Weights of a small GPT-style language model, trained from scratch on English Wikipedia: 8237 steps.
MLP neurons of a small language model. Each row is named by its layer, matrix (gate and up: input weights; down: output weights) and neuron, and shows model dimensions 0-191. Each number is 128 + 24 x the weight over its row's rms, rounded and kept within 0 to 255. Numbers have three digits each. A neuron's up and down rows have the sign that makes its largest values positive.
A block is one neuron, or neurons of one layer that tend to fire together. After each block is what it responds to, as a language model described it from the Wikipedia text at the highest values.

L9.gate28:119105147091132177090109139137145159143137091131127074075137114110138111158116154161136090171084134138140107109125115134131158103153127095187093116151130099141068113125158091150135141084118132146184161140142139153109117094113152131126134183102124141130120123119112156097102141127167162125135123134113154135132161101133115174116148158146112158124114132132157099142162122120178139150093145158148165142141090122145146127178142121138163108142124126058147128097159133119103132105120124118172132142099143131125115124139156145098131105109140117164120141127096100100131174104126135137
L9.up28:140130114119122157106145140150100129118092131103118146154132127120093101128162175132121142113112113124170136099174116145109152136130169104137117116109108135112083177128125191119141138143120121126145138136143136177128121132132168167098106136130119132131153073195137100119130113120136130134155115120083182119124159121132109201168136150130120099157106131111129111126105115098137110133144134119104140134127139140148145116150118083091142114114148138126155185086099140165068115174132115160153112121154137089119120099117142128092103176114092102136117118163121107109139099190104112119
L9.down28:137106079120108146134083149128133142119149165136142140142093143134135119112124141110089137115131137131141152123144120115143116184118117154093100125120089122149124123162103164084111135112141111125140139080158143109082180126104128107109135108133119102160191146144087141149151132168142112128163072125136140118120146139102136114163154150150111114106098140158146156170137122041110134134187160153111147125118169118146140098090153082084124153120158167134116136142120097111092126152107138150114144128132065123104141144140144091113131136137127134131168114115144106111104151124131169127
Description: Number-joining hyphens and dashes. Hyphens, en dashes and table pipes between numbers or codes, as in game scores (86–82, 1–0), AN-32, 98-minute; occasionally mid-word pieces or nouns like album.

L9.gate257:127129123125139148125122155101118147106155113130142111121111158139120174157080149100120086142116096113119110142104116160171100112131126079107134092147145090137188097091137103078114167112140177119146171127129149160112108095089156116199134121111112120177116186082142109112138127146097093151113112151133090102121144134130139118178129112166164125103104101126111162154130149157094108148133128115106143141106108149097154128198137136121129082167150116119131127113120140148126116127103135120107125137144149124123093147126143146096138144125110134154114128179127160137126108120122082132
L9.up257:125088115136149097079127107095113159085137102138134118126159128138108146123143106115131134117075085119117140137115105103144128120119123127134122131130091097087079096142140148137147118153140142149140140112160138066135129108118134142095137146126151149090114121145101145140125126094122153116121114143095109114119138119101126116117150124131153157107063121106167120168134129113128089139128143179154160202118103143125142176122139083133153118139140107133151128115179135128095087114112141107128186172112161123111123128151146127103080067078142121160108135106112135090178105149125097138
L9.down257:140131135155156112106164173097127124136101113124146111109147135128157111143095108148180089150137084115094132145122108173138126105167168132105138032112102143151149159131166111123137130134203124088165111113154109144134130113131119113159141119099113131157144140102138119090151110124115086127103114135132101131156126113085090147134077095125123109142132116130102133135119110137091130118137146119154133087123107152122121109208131132099147118115121100144116126114129085142151128121107061105120148124094177119159121129114121143115116110130102115164135129108114136120131136134075094150
Description: Purpose infinitive "to". The word to that starts an infinitive of purpose or intent after an action clause, as in sent messengers to find, arrived to receive, forced to leave.

L2.gate47:144089132133142120121169123155134133153173141146112190122132092106114122166126133100148095172116147092134127146130127142102089125165119161107102133112121109092138132134110106088107105154121139159132148154099095105129156106168131124157163164119131149089109186154171109122131121143143145124088110180113115123110116139094118147059125132093158129120150124127116108148153117111117167081118113115116134104129096159099180133147149126135101095109108146122133099136131091111146137145118157081145155093145081139110120100070120118105162141129152181116106134133097126146142145163123118132
L2.up47:139151123121118157162152117148104147081155126096157107110120113108121090133127104121149160137131162099097122144141099139115160077137136132123088098124088121076109147108163138169110136157121097141095145111125131087123185131112128135111121102133086100147154145103174103151179107125133130139141104134138136125126112128123116110135156093150156083132179165181117134127104145164145100132126101126114139134160093176112168149125154100158127095113156134161075097130127105111075121119125104158120116126108108110111107134132154114106157131100166125086070151101127123135101123150126151108
L2.down47:096152130085097126127102166123153116104113121097108123125162129146140111049115125144121127131140097170132144123132146117127129081100134110119133119124149133142152149125123138158132131122113109152118123138118128130135107130113099132090100107114109137119153093150114192086141141118119135147133127092114149173120112109142101107198132091209121112122109146102157133137108107106134131165139172108146110112144122082128138099156136123138113166123104154160130153128184185162103099132133056158125101133119146150133163145178121126148145134089145141123099140133150164127138110078151140120
L2.gate174:146078125154119141148138126162150115154150135105130120169107099124098094163117121133130135129149160108090172114128077111104148087122114129133107121154131141104140148117110101124125136206121106139141132116085117096121118127162162102107152126146146150135158128114139173102141149089147151129147119158161114116127136124088109128091148117114117107104168114159125124154131149165090138132103109123123097105114123071116215135120133118110139124120140105128108134141108106144123081132155083098129149118116107122171158127089104104154164151121163104091073102114139137138160181109128108146
L2.up174:133077090120133120142121141127113166140146161158135133115120132091109141137103145083108154147187133120095129134137162147073149096138096144175119123135108147126137132135101111078144147160093137150122141147097143101123130102145127117094130164124134127143153167099168119081150121121140158122138113151146129112099149142107080113114149095119133117101136104122101092123142150162138135138107117081089088102113101111111161136113109116125145105087174095101131133135130106119155083116129107121148117149162120124136143092095109139158180131109128119054092122117142117089177132179132141106
L2.down174:081176109114149113102091138126112123098121117131096130108140145136166124079133110143143140132094099124160110152137148123119123125154120116119128104113151112120119124125126132106137110037106148123088158123124149144182133126089116150124130090100112149133135077144101123102120118121132121135107159098143153171137087131116142118178145135171136110136130148104105170125116120168130161109105128141160168137174135138140099119139116095155110162204140137167131120124160137133116183138117112170118109131140140137097131110179149109091086136135135154161169118129113139142066111131143111116
L2.gate415:098098181132139139111140139113185146137154113159188102173111171125130109169148094136119149085151151112138134132103126121094123148119103122111135106125160106125103135170130099101141128159129105124113182126079126122113172154136181140146088105117103131088118104126129161113106062077090181116124093145116121154147108109123125088103139142118160158114157154134098132139093130145153139105132112143137111155113134149126178111123126153119115154187100137127108112164143153132112117113122151119140120128102113139151178107104101118129137142118100144104112114118115095101115151092146119153
L2.up415:089122121153126140175137121144125138129135111105125090145124121091133108176131177142189143117123144149086147124110108137122132121161118143110124153127136117078106117141143113156120123148093139138111145094097139104114109150126172137123118131120097130095056116148186108159166164114130139105137132167121133097171122107103090134088132118142152161128114106135161111105151157130127112121174144141076097128112123144136127112109136141128164138142169131149121146106128111106124121137109193108107127153137086114108135133124082099109126161143162102106107151129133143145162089170074120192
L2.down415:133132119174147103155097112134107150157143154089135144096149083152115122110117142128039137124140147157100146132116113125133156101099120121140116137143096172149127112092131104111131100125128059121110121133103118118216110159141098155136124108162098140146135161139130103089130117139117131142165121133154120188105150162132169106150177137143092102170153083125157132126130142134112106152089103128126131119118140112121148133168125102137141136120070102117130166122135160144157128139131096151138150170123157151121124108122125130149143101086154110158118115123099122085132117117166135138
L2.gate449:169093116113143136144124165135137082128117127158078123154129116127128146152134111109167162088166118120109106123127143084133140127144144165092123108137118123155098142141149131099112110139169114167102160106131124130103145172137161096127111107124096117123093177131166074143132134123090151163172103152119131166144093141106119090089131169141126108100123078148147133131125123146109122092131119118132096077098111120133129123150118140143093128119146098140088122142151139150118140129123158118128094134116138139133141068114068081108139163180147164177131075095134134129111111127142139137
L2.up449:168146125123093189150098063165152151154090133088136123125141180119129110125102117114181108151139113110143135161108139135178143127149133137105141124144148131090117176138136159141133096141132114120119126123094142153095092133096112140164115108155145119122101123147142098146100122181134187126123100123139096108154110164142115105159149117099142097145164138161163100117170123131190101114118117123139130143147155123128133103082143158172131131149133131112124123125096120113113122110130130089152143139069105139109121152148088112151148122136183116166139114135086092131140130144096147133
L2.down449:076142134163138120114091108161128090153144104131172157117154126127125099147113105139170108130148120175074126175180163129117111106153149100133125165090091143155139117127121116119099159180121111093111169132120152147155140155114123144108117124118089151161138137114126146082124057076101124090093145142108128168083149145116167098146123122169126123149108125103120169130117175113133109142107124121140108129127149092134116165136136113144136127139110148082155133104127146115129107155131115108113122096187128136111141122144186133105122152144124149090141143153152108130133105135121145109
Description: Word-completing final pieces. Last subword piece that finishes a word split into several tokens, such as Duch-y, Emer-y, compl-aint, Marri-age, convinc-ing, Péc-s, usually followed by punctuation or "of".

L2.gate98:148086125138136148157114151163129152144118161088158107116095139140127101086133128143160154113135109094134126149130061135151123120190134121133119105155214110100142098108145161130146169154124123104143163109121127109126161138157121132129143168096134126195128172130158141102156121114168118142106123118113142155133165157132098143126108128079168118131119134137117126141159137119119101102146099179145129127120104144129142155139072098096131093101142067144106117129110110139148147121123125131137159124115133130111134116131139124124170108132079143106102127093134181162083148145119114127
L2.up98:138114087098185115156109164098137162138092102121141109138135127171178112092117119162126129132097132147136128098139134122102116167125133100094103081087093102126109079132155152157104137135154126130120126128122127134153116095127109113154165159183149097103132152101097150139155110134112106133113083121138138171091143142141136116143086093106099130104126134125136116123156072136107141124105131104081087093092121124150128139104093092120060147146086111119121134092138136143140128121127131173140115106107141139093124114127175161112151118123128134146157134154159147172115129131147147171
L2.down98:094087101147147144134148125117159135137093101139156141133163102154150086114171090126114184147109126099140079092123138142094121144125139132138123137099117095126098161123115114150139091118093115123155143105156114168177089107104141096111145190120125139123105149133123134135151116158123118119147110119141175132124161128134182136131158100093118148131123129108168109097096149143124148125142149131099132136099127089085156142086143127158163144152127150115150139163076116173187155127142098151141116120141122140136104129134132123153131114114104157171166144144095127156150142082171161137
L2.gate99:098101158105105126110111157150136125158140088097128135079154170122148134123115117154141108144092123113160126103193156091157122143139088105123132123152159092146174130158112096076162101148104122129164126114122134150111145109144173121111168120156150153105135149133110139129109159136133103157132126138116091153133148157124138147112109110103169140124111147131121096088135117109146140123117121140160127131113100133162149112137168072057075134127124103131065107082150135131139144154102121114175146130131124138127135115112118141096114150138091146132123093116145155152138166105157075110
L2.up99:146113140095137135121128159126142143071150154097153130140122106107110119115108158165141148111113140133120131118145116118118126132116054130110115117156138123138103163142158120130101103132098136123098082126122167121105130135139148144135173149167143147122158137116136147158114145137116126126123123146155131163122160097083178114088116129106124104116060104075141150112130143093101143092152146112119111096100096138100164117081138121092114133116126074111152105172102165145129128107106127179152178124113096115103147074126115115094177151106139125130119119107124162138111107108163144075
L2.down99:145101145171120140171064118092112111093160133132172115148071155142109081111156113141145118112161119162142140141111083113111122113125096122099097086115106147108122115116155117129120118126093152115149093107071129117130141074109124138118149154110149093117121134117093080130092134131146088124101093096151117142160143109151141094158100132098103138146139113154139137111120137099137085140103172179162135126110131178115135137111113106187147139155113104119146143165119103143117135109150184183123114138087109101133131119131114106119143120150098143155112117146136126147132140116104110110
L2.gate116:094127138109156141102073160090116115129120093109096132157150129128141155106135166165147159095128150107118130113147138110147108138114150131099101122137142135116101133142114071128096096113156103122108144125110138137123118090113102126169132140102151148148094169103100114154139160109130130174164132132093131163123118134150115131107073122109108130113118112118142132093137147076150126125115134167150107081126113084137117083144083124109109086156155095095101112181143162081151121135117146137119110125100097133183148115158137125108076142129106151131109080137148148158167143100140098099
L2.up116:167123113107125141132129108117111140088123047108157089146153132096165135165064126158142114139156111127114133111108115116118152123125163148105088116106116202108124111154158089166112121126096127127147146128129158122125094125105115163143160121136118097073132115127130124155126147093108127148127152122122110147126182131120154101133130120098104104113102121170182120123165072103125150108178193114134120117105137109087115130117112135135120175137172134127147123139068130137099146151148131130154124134125122141164123123111147147112160093116120136142108151139126146147084088137130135151
L2.down116:121148115160157165123134066156088122142102072157118099162151131111144099144150114114130168148140114127103157127116110099139130153122146164132079135139131166121117109157134117123066120047135115146098097127138147126078151139100144136112168097083098086119135142110134134134123144107150180117126113124097132171135085133146161102121143142145101115169111103151118153137148093097117154123107111149086140153132115098115114168103082110144127136095146100137129123165105127148101148146166173153131112157128094146128146115137143130128127147116152114118092134150134106113091145142131117089
L2.gate195:149076117126117148140073159167145150147153171109168139103095144150100151152132120161100151106151130111118133119159129090129138149147128119095152147100132185107134140097148114151120158140136110104094131099145101152118130132151198165178090105111119138118141158093149121139136115111112118129150090114112113160136096143108126097123110135120122128086141112162154179152136139094133086116110134153156125176080127116114156135101149121088170143160142126148114144159100098163123143148146142117138093140128149135119150127099116156117149139156147167131115125118077158154156147098103094153
L2.up195:173119101113143114119109161138104157125129137113188169105095100178134164110120150184120161132167124071160105078129084091117190139125126133135127125113114184102120131121120135144118120122103115113134111145134130108152151122110105140120114138148148121134113172132145128157095127110092113157122115067067140124139101079131144091147117134123115165144117162177165155121116123131090142093127130106154101133142123125143109133116144101106108136098131153111153131162137105126131100108113145114117077112124153092116140143134171173139142141114131171153123161154157149113126125132144121175
L2.down195:139134125148121111142114145105118151114160139129145098164079144144121159087129135215126126119148120108140105068105099124153124139096144115117114125167101125086138099120111117157116122167102105151154119114146158143132121126107129114142107201133135113165112117172150136152177126145079108122146147143102119115129135104120165117146152094088100162145106186144128153148110167141095124149076113140109117124133113095110108156134131109127123141109085089110147138133130098114101137117121103156146100098142137085130159131164144179117157139131096109133101160147111152154153120108143163102
Description: Clause links before verbs. Fires on relative or complement words (that, who, which) and on not after modals (would not, will not), just before a coming verb.

L3.gate136:121135131163110152152161124157120159137146114178157116083170168134074142120165124138141125180126165099123159106124104145111142106134149145133087136109140093131169119142110083098112135148122099097114156117116155099117119126153112142162153079095163117090114155125142132197154145132129164151108119135124111115120122137138158168119133127097153135147130127138125066151113137121131144170130145156109086109103111121133128094091126117108097125137121118097135112096153150137076147139091107111124131124122172091131092168102096169107143127143129152134106103108159155089122162161103141132
L3.up136:112122104159132107133119096131109153126144138093138153111137161110075138110109136106178138158139143123125105143115143140118118124159117123120146114144113111108132154099124089139121112130177143089139148142129127198124120122175106171117202135143156159097146123128122122158143138107158157174124118179073112137109138138116101139095134123114192127085144170118106105146166137121121128135109137166135097155106124113145143132082131115098130108124108133170131093109123133128124139120080178146145166130172145152108071165137118147155103110114134125136149155121137151121102168127093126085
L3.down136:128147129106110156137127149127076140123151165120157112122120119108114122117088114117095149100154119118145146112133105141107126118129141092133132121154124160123119137154122146138116134154089114115094099080100129112173130153099123116114092119135080111131103107104095129156144122127117141115141102101179130169112103174136156136169162126199189141156126084127142126116125092086115122135121135149176141113151103151126139141185117147119180100173133112122107164130120132132094112147124098135132127191116118137131145160139082150069151141134143126091123099122101116124121102080172121158
L3.gate401:105118135118160173134147095119096125081130189094139128142144095117121159146128157107152146135144112124196153105128128131086159093174151127110122102131118114186141141152157139112131118103137118110115144130171110124092129133175130157139129141110150190120144174138152128121122129169167164155130127150100101108122115131163136124088129142129118102125122130113096133146121112133148150144149078138150074100169108156123136139145165099129102093120105124142147099146107096118167136127095108117129123088136081101099058141148158108130137135153117099160117125118146169097117145121118141138
L3.up401:128134147112146101138151113101123143170113125082137122109128081097119091157113120122155102118197119112107117112136106119139150123111134154120107127147089118106113130118111131144094126135115153088155157121142144081134165149171111134159173138097103143120129171136151189132185119116095179103139127123128121111123096098083117093141199114108134135141113169135139116137109124087131141077138094150140107136122130112125097097150170157119136132104115120098145123126133140137104154102108151098113162153122205116172096135132125138157157113121122146128089122130161106095122134165117133122
L3.down401:119088144133093102144149136139123143094113116123120138130123112128132126126097097196136103088151113137107100075123128097143114130122066105118151147101113108116127124114104159142140154173092145119140156106123118118104128130115136162131137113112140126112121094180177150171174116110093121110096136084108107156106078148059134127176119137140171123166107165140126103155174117157101137122147159121097152101110141143127181134115107156101135147132145124106104151096096137095105114149102135124147123130129161134177138146130096133107136140109128153134084098156148104151164135109126141105
L3.gate477:076116104109163138096175112080080170119133128094126130125162137110128099152150134097129092112148118112100150118151090160081189134099086132103126120151143139196110116138119133090140077132079133113121122120158106111134135165150146165172149119124129146090110154148131132131156133147128152143156115174146113121126150097078168105118157111113087109132170152157138102131133137122117130115134105099126076123131103106126142147139140124100131125121117108130145112124131138148131157150123155110125138141140137077114128121109092127136117137116156110090057111111149135078127108131124117170
L3.up477:152103159143144120140140133107193114102178131141113158122103117109152166129128133112151109113124150111134131130131131100126090118133123166127106135126134084101127108079168154117127101138102119115114143175166098140095151104128135149128158151146117129085156115164165147139120143175199132142140128144098116106097108055140088151100149149112135111103130133114095112101129129085162101121138108123129112138151102174126157127140144140082122125087115160122104103142099090126117138168122155129095164086116094145135079122098112103100125127143118118114115136118093121114106181137093109110
L3.down477:118086142148089152133093144135079127072104144137109118084143118121111143139096145089111117109119110103119162129136103147119121124138074077113107107149111142151126156141144134155196158108076086141126154158130135119167123135112123134107143141130117140146145148185137179116129124083108132111118095090121097168158152144118124118123097147190154129167089127117096105113118116111122100145127167118122153140168114170060134166109144149158143105131161120135117141097122104108157096125138178113127152147116133130159130107133115129120131154107113166107110157132112142116137122137168135143
L3.gate503:167125086117161157165164082139134132125186145114115137140107108088107151102087102130152116131148092135126121130120101140136150119130153171140107114123123158142131074140136163124149117111110120134165171153150145098115146130157098140134145120100080121103106123176153165134129117097103142122094105113129097103149116134145102119155158104103119104144170162128124144145149080144171111144149048119102120089126149121129153107154124147142132138104134130150151141099106160169150172126097122140128077098130144126132117154131103112144147177182160104126168138127135106092110141137116135131
L3.up503:117113119110149163134172101155108142125140153084150139127095102070111152110125098116159134135126140087121123109130122151134129142164156142132135115092126128102122095146178185099118110098108142134155151140163155120112165143136075134162081119086057135108078189175149115119102118122129152130109105155130089080138103116137137138155177161125141104122139145115110130145154110131146101097138127133110131154113149126166142126110153152145107151111147159159156134131113108113127157131114147116093096095105147115092090128147135116148166109164169120106159122112107108102136164122127140133
L3.down503:098116147101104124200150112142083129133154169118115127126134137140125134123091138127093139113144120141137115102122148117127122120149150085126106117147109141163114096160138127104131153120084082113095135124134119117179153116118124104123095110123098088133147098133119145157114119157139148096108138120165117184124134155130127149173179104190176093151093153131128140124118111093178071114128175153133175099137126164111160153127127144121129110142160110158115124147113127122109127155147132117142105179112125156153162146144087145089144134136139140120135078098110137141135139064121133109
Description: Mid-name word pieces. Continuation pieces inside foreign proper names and titles in lists and tables, such as Vive-k, Vander-b-ilt, and split CJK characters in Japanese names; also numbers in table cells.

L3.gate25:148110172104127156129088124147109094123094134139132133143121114114086092144155115091120153150115158127132149089147068170117105118129100126088149083146112138077184124162087122103140118151107156132123113143138130123119105125104127083111102138138117086132120120103125149103112150103155161114130136139146095116154145120134150164144122056138138136130115124156147117121154144142090083131129146146123154113105127154097155131137102170093158136112139117176123103142092128137115129159121135142135156183119144147126091157134049152097093144103119108095151132175143152130156144131101130143
L3.up25:164140126123158152125137153124161131179100125134144171130123165132085131134130121148128136165099121136137136095154092143163119140117123160090116109115129074104169118172142175109144105118087145162113129155125149136137126080067113116171095161121142114110136118127072116123109147159125113145143126162111128112145091104207088149125099096110138141131086132163126118128168139133130161114109122152157140161142144161121088141129142129085146126112144127077156152091131116130170110126157145126153111139127149107116133155115109136159145182147119158148151135140092143107148120112161101125
L3.down25:141132123138156117111066115143112160146151124134132141117134115134128120118125102113122120149094112144093146142129067129120131093139119141092139118109120101123150105130121164131091098190138139118110134085135142084032142112102093106061144146108146089087092119172154139116129148129110111105116126178129154068135109087131139174108105118100125088133102170119129123149127138141077122104141147101088166116131108125106107097130123104119132135123140117121129127134114069101158099154118098140134126133094143108116110123124145150133114134099165126133100123123138124094100115085156109112
L3.gate264:122108091111148138142109120128102128088092187120163157152096116091123091112116119107158143183116115132135138115145135146140110134153130141089109120116161108158173109097097142109168092134148075136080124104135106126143139124086125092137087148154085082156128149154143149140112142114093136114083122159148130140127148127113180112095122147152130139106112148136142159126132115109098123058120153131148190157103125128096136106097105122102099158104142117130123153132136142192157139178105119128142110133141156146098129075088129146128150098130162125146109150111121134115135136131119127137
L3.up264:126111134150103087159099119080134153107057145145136149106143134128135098086126145119121119107054138154124145135078091115127087100163127091152174101110122084112156145146140114064099085156105126133090145126136119139121105083140139080155120111125183147125107096136114094185113126154104125114150158118165104136165121137124134120106114159115129148132144116125127130137140135124132121106125111148105144140124119111144141122121110124120173123174149108170134097178122153132145135126151119139141125169132108119124119141099126105116091125117138138065103127166122135091140153083107135152
L3.down264:095120120109165123116106128110112114129142110153140109105113136137128129111115172138144128142109113116139133133171134052103131114138143173115132142127079079126098121122107103101151129123136095134178119077169145134119146130102182141087141137135149104121137164106160130139123113163123097096137114178125136067113159127180169100116160090122142094144139136133102114163142157138119130098131114146132145132094115151144160116102130111138086142115087173087160125130098115141154139112140139112123098114118118115122120114135123124162174142155161105162114065116117122103106151061147146131
L3.gate336:141111123162165109104100143130147154105129108135140113158155172153115146128077103141173119148103151122154128088166114128132138139159135139078119111106145116145116124121129140131152112114155134110155129115158095099114137096163127112148125161094131127120122141100109108118164160120125094152178156152118112135159125164134131125100094096109118086100149150122121133140143128115110144113093122146159096149114099135096108107118138139126149093150149165188113083155096165161154118127088123119116121167121106148135131170148070133121094072176086132129112148149127195156149171122132111134
L3.up336:164141121147136110100163134115157116136145093165142139174117174219170139118119125163121132181130108120135093093131077132077090099132164121117107107097091118119108071131131158130133105111126100123123101159164121123177114107120100113109164104130130083107138121084093148163110170135116067109178147110125096114106117133135104135143101132128139127136129144128126137139148145119141131143122095103099138114133139147126097121124100135136079118109139121158136118137139149137161116096146128143153122134075105159145136159143092153140149121146114114115105179118131144108096130151133154156
L3.down336:136170075142102117125168090094136110134135114143139133114105126140117100119122116145113136134129104122132155114101126105091117110099140148115119116105113167113105093127101147162126106120105091149099143160155136141184101149092127122103137110140159127146143117141134197142117128157100099089160144090134114112101117117132157128126138150137109185156115131147161122103139145158147159141130115137092149149128091151140122173146056137154125149091092094125149139119141138122140111129186132135169100096126136105133117158155117165167153158108096113138077160122163107083098104136171140148
L3.gate454:089105146146121132165142130136147132124143148132110159172098139100112149071140092098138127120141087114198135121127110165162132114124169122129082168128118116113153147144103164113132149167139175145144120108092159104115150119172126165134085099106132162107153129140082145100108128101146126164102089134123136120136106121137163159103036137107168096127130154124107153174151113123128139137169128142128111120085133131116146145131113141108150124075123127121096144164137131160137136116098088130129171106131135119112130137139145105139126117136102166123159167153130132087149146126119102146
L3.up454:137109088111145145163138132135120147128107110135086152153142169118141159098126128129143055168112090120124144118138078144124138141135168086115135124097130103088085163105124134116136134140076148092139128143104138104131151085120111136145127126130113138097145130105124123168137116112135108169162125186185154117118149125136130121111123073125127112137139106145101100144174150147100115141128134090129113130115078147127140153175121118138166116103143139138158126130146123100141130113120125149182108124169083142137163139152112118120099109124099097155089158154115080100112128148152108199
L3.down454:090151109152103106079109138154156147128103106092136086118153109108144133104143116154120096130122155113132112177174090128116082152104142160124145111142167111122118092150125115106130089089136145127140108161113079143190136096144168106136180123122172127111134140144164113123097112159096132121132146115105109117170121136137127142080147094155105129114085140145159104113092129147081173129172107123127114126149130121122104148126128112163154124115092131097153142106134122167161148112106129144118148085150139100140096110116165108182127141091128156134128118106148099132118078104138130115
Description: Infinitive to, modals. The infinitive marker to after verbs or adjectives, such as decided to, designed to, unable to; also modals like can, would, cannot before a verb.